Part of a small language model's weights: 8278 steps.
MLP neurons of a small language model. Each row is named by its layer, matrix (up: input weights) and neuron, and shows model dimensions 32-287. Each number is 500 + 50 x the weight over its row's rms, rounded and kept within 0 to 999. Numbers have three digits each.
After each neuron's rows, "fires in" lists the words (lower case) most often at its 100 highest values on Wikipedia text that the model never trained on.

L4.up1185:424512537509550468411423485445535412490411499496495503449560498521431505549445444482498497563439463410517509520472415556492557501515497485478522547632470467501433475476518453459496473582479535434460443460462527488333468581522422448513475567532542491486460467504406577607530609513430468517598512584599576547446535577488514465574412531524511381538438521458466488486483608519441486473542529495450449554555497536540549424525473491523468567469553609548448564482529534550511559449473492416540613431565470485484404478431502498484452432446518434525427438526496595541459508471504467458499498480565522557576444477562436480453495546462543492464461485511462516441433654515532502384478503490467551476610410489529457523392443532483424484627529520503492503461454542605528421522409527
fires in: "time", "and", "career", "literature", "ireland"

L3.up488:442518587517537548440508516545364519495493376427428459515557507575416593587494536584467461482586431521512457514508526404514514445410533454435502509494494514458476520459510557367523517527571421449574465500519520472454477452488399398494520538544602561489517507545501438469551520489424548471512529414488564436479431426434554519469460477546502514536578548488454476489478553546576447535534490458465487426512603478453508496539449606566518533522548490486473532529457528553385497449449455433501430511585427451441465485442419455561515490505469465505453520487471558444618473469573462594403579564587556607534438519554553463527522444512576534511538459602480479496461546516502551489612533429479515483490530517492467514523584408575509524583481460456581445549495497605552508474451457
fires in: "jpn", "medal", "scored", "created", "never", "clade"

L3.up397:501640493439562364525478496531427566568616637566527544570401508416510530469496477577521542489562526518393492443513574506527460534523518521366586507518488480555590420546443507527583497583446508510519513586531520522509538435467495463550459513503380469489565502553438413597466520443520464481475505453448433515535491411497494525603478472482484473529522549418537497529593499501433488610450472439549397482511506408497521409482502584530435612475447481477483526538493483470538466479464474483523478541496457509544565490541513537531491551497455480561521462530454475449478547464476490499547538495457505432460444462494552448522558447463473430519508455471389549514445537486572495443434461540576538458580533538588468499480489517430479552458503576456505466512571464462520546521485498
fires in: "career", "office", "games", "system", "music", "open"

L4.up866:469442395458548514435517453462459460578586461554451450482550481539514489498458547606466516476557567582488526439458501442509427388484427571564474556540508438458623557487469509516542461431481447468379471510484511456568508525482444453498538436531518465416493544507547488521488559418481531457527547510442511508522446518489541519508505578476524540472552426571484494468585453521591575527451507553458493513560500502401455533539548436506519571540493485447465575571490531639423549524522519449487473523496495433526492512549507530552533558406499508547407420554558558474550572562422419421511494458574513558466492419529484454428504539492519414520544469509434466470465447452528492510465609437435491508469499533607488548428487584498530407490600541449521539443457567426468515534432465
fires in: "which", "population", "where", "between"

L3.up1180:447493499529448496426543453406500497507506453457492522470485469419496508555591522454503504487469538462441529398472467431473515551544483544555436548456400450556524473529354525487542489507537486581493434463415555506447495373407483441544444438479526451579497479452470458450480435456481447491499407488452562505498536528507449451478441452490442456430520502509498542491504345455389564570482481486376438485439471598527493503436499534522504508533595463515511482545454466498544550438511480534476492485489495473486430428463452565505507459617567524513468500469508541430546449504489398537463492453571425478526543424446479499472500501416436475530532468585608444491517538446516455464453501445486448415558566501477497503419561433456504498475514488421586591473432460471583471523487476
fires in: "known", "medal", "named", "route", "like", "is"

L4.up1169:526590536440502421495428503514525445541541521538435528492537613543560433528512462554470473513497542497546422494509486459431483490469416527510532503515491538516544521428539550499599491480423527491581566460561514490454459448540433547499542595593572424400489552545437571513489502473602433439427467565488483569477526501518512521563496443493500490534479450443494448520497539465543514447508449397529456492519534497440570561501479543538504541496483515520566553521518509486535394557582523559500582434481524547486429480526555442495589609425486550445491568463486456607488474537564550445509497523517475438597465501539520413545535509453521498520682623555543433542462556576597503451405498557451475599543512478549443520532545438549444426509549520504542501491626508418576534504444368
fires in: "early", "long", "back", "jacobs", "rothschild", "basis"

L3.up926:521513498496461426486453537564485547523470494505586486459452520554505482489540637569521464570496458598548456442521429499574520487472532543509422530548514481499487520391483437454404466487477494473424483474514412572508450488511540401562566492467431585445494540475519551502456518446569399384469521510519417400504580455472478522508489563518444580561412376493536491533410540478502522559479480581483499476497474468438554545619499451515491461515509558562495552454501522567436507511480594520516554548523521441465531455471493519473538477525430551488486437463558482584469413541523522480439439414545514503568447569552419513493466467542535554473528570521497605461458397490540517528540395516513461467646614492574418416447464593478507524509525554390556416486531495491426504539555488
fires in: "played", "playing", "living", "scored", "households", "wrote"

L3.up27:618475443545518551482566479484508496508484443441517447518563497536517466517511592490491450540460493535533442535576420506556511420464479596492505467477415482443477624485521482421562521586499469558571430526517536524471468473513541609528643542486517609429586444424477520457471481497509402454602522597629539477489541563436431496499529478523460524557400492535535475519422489444404472412446483542389527547492536487437522538536513521618458510433439607484487508509450534517480410551508423545502543532499491574465556408418553496463602450599409555502535513469507434480577450555508432426517524515565410477592454489451452474570481575486402502446601425555606448487479495478502506520458551513487433433590513448496503543448490507536463468491495528473491461474429559471432487552522512
fires in: "april", "following", "such", "decommissioned"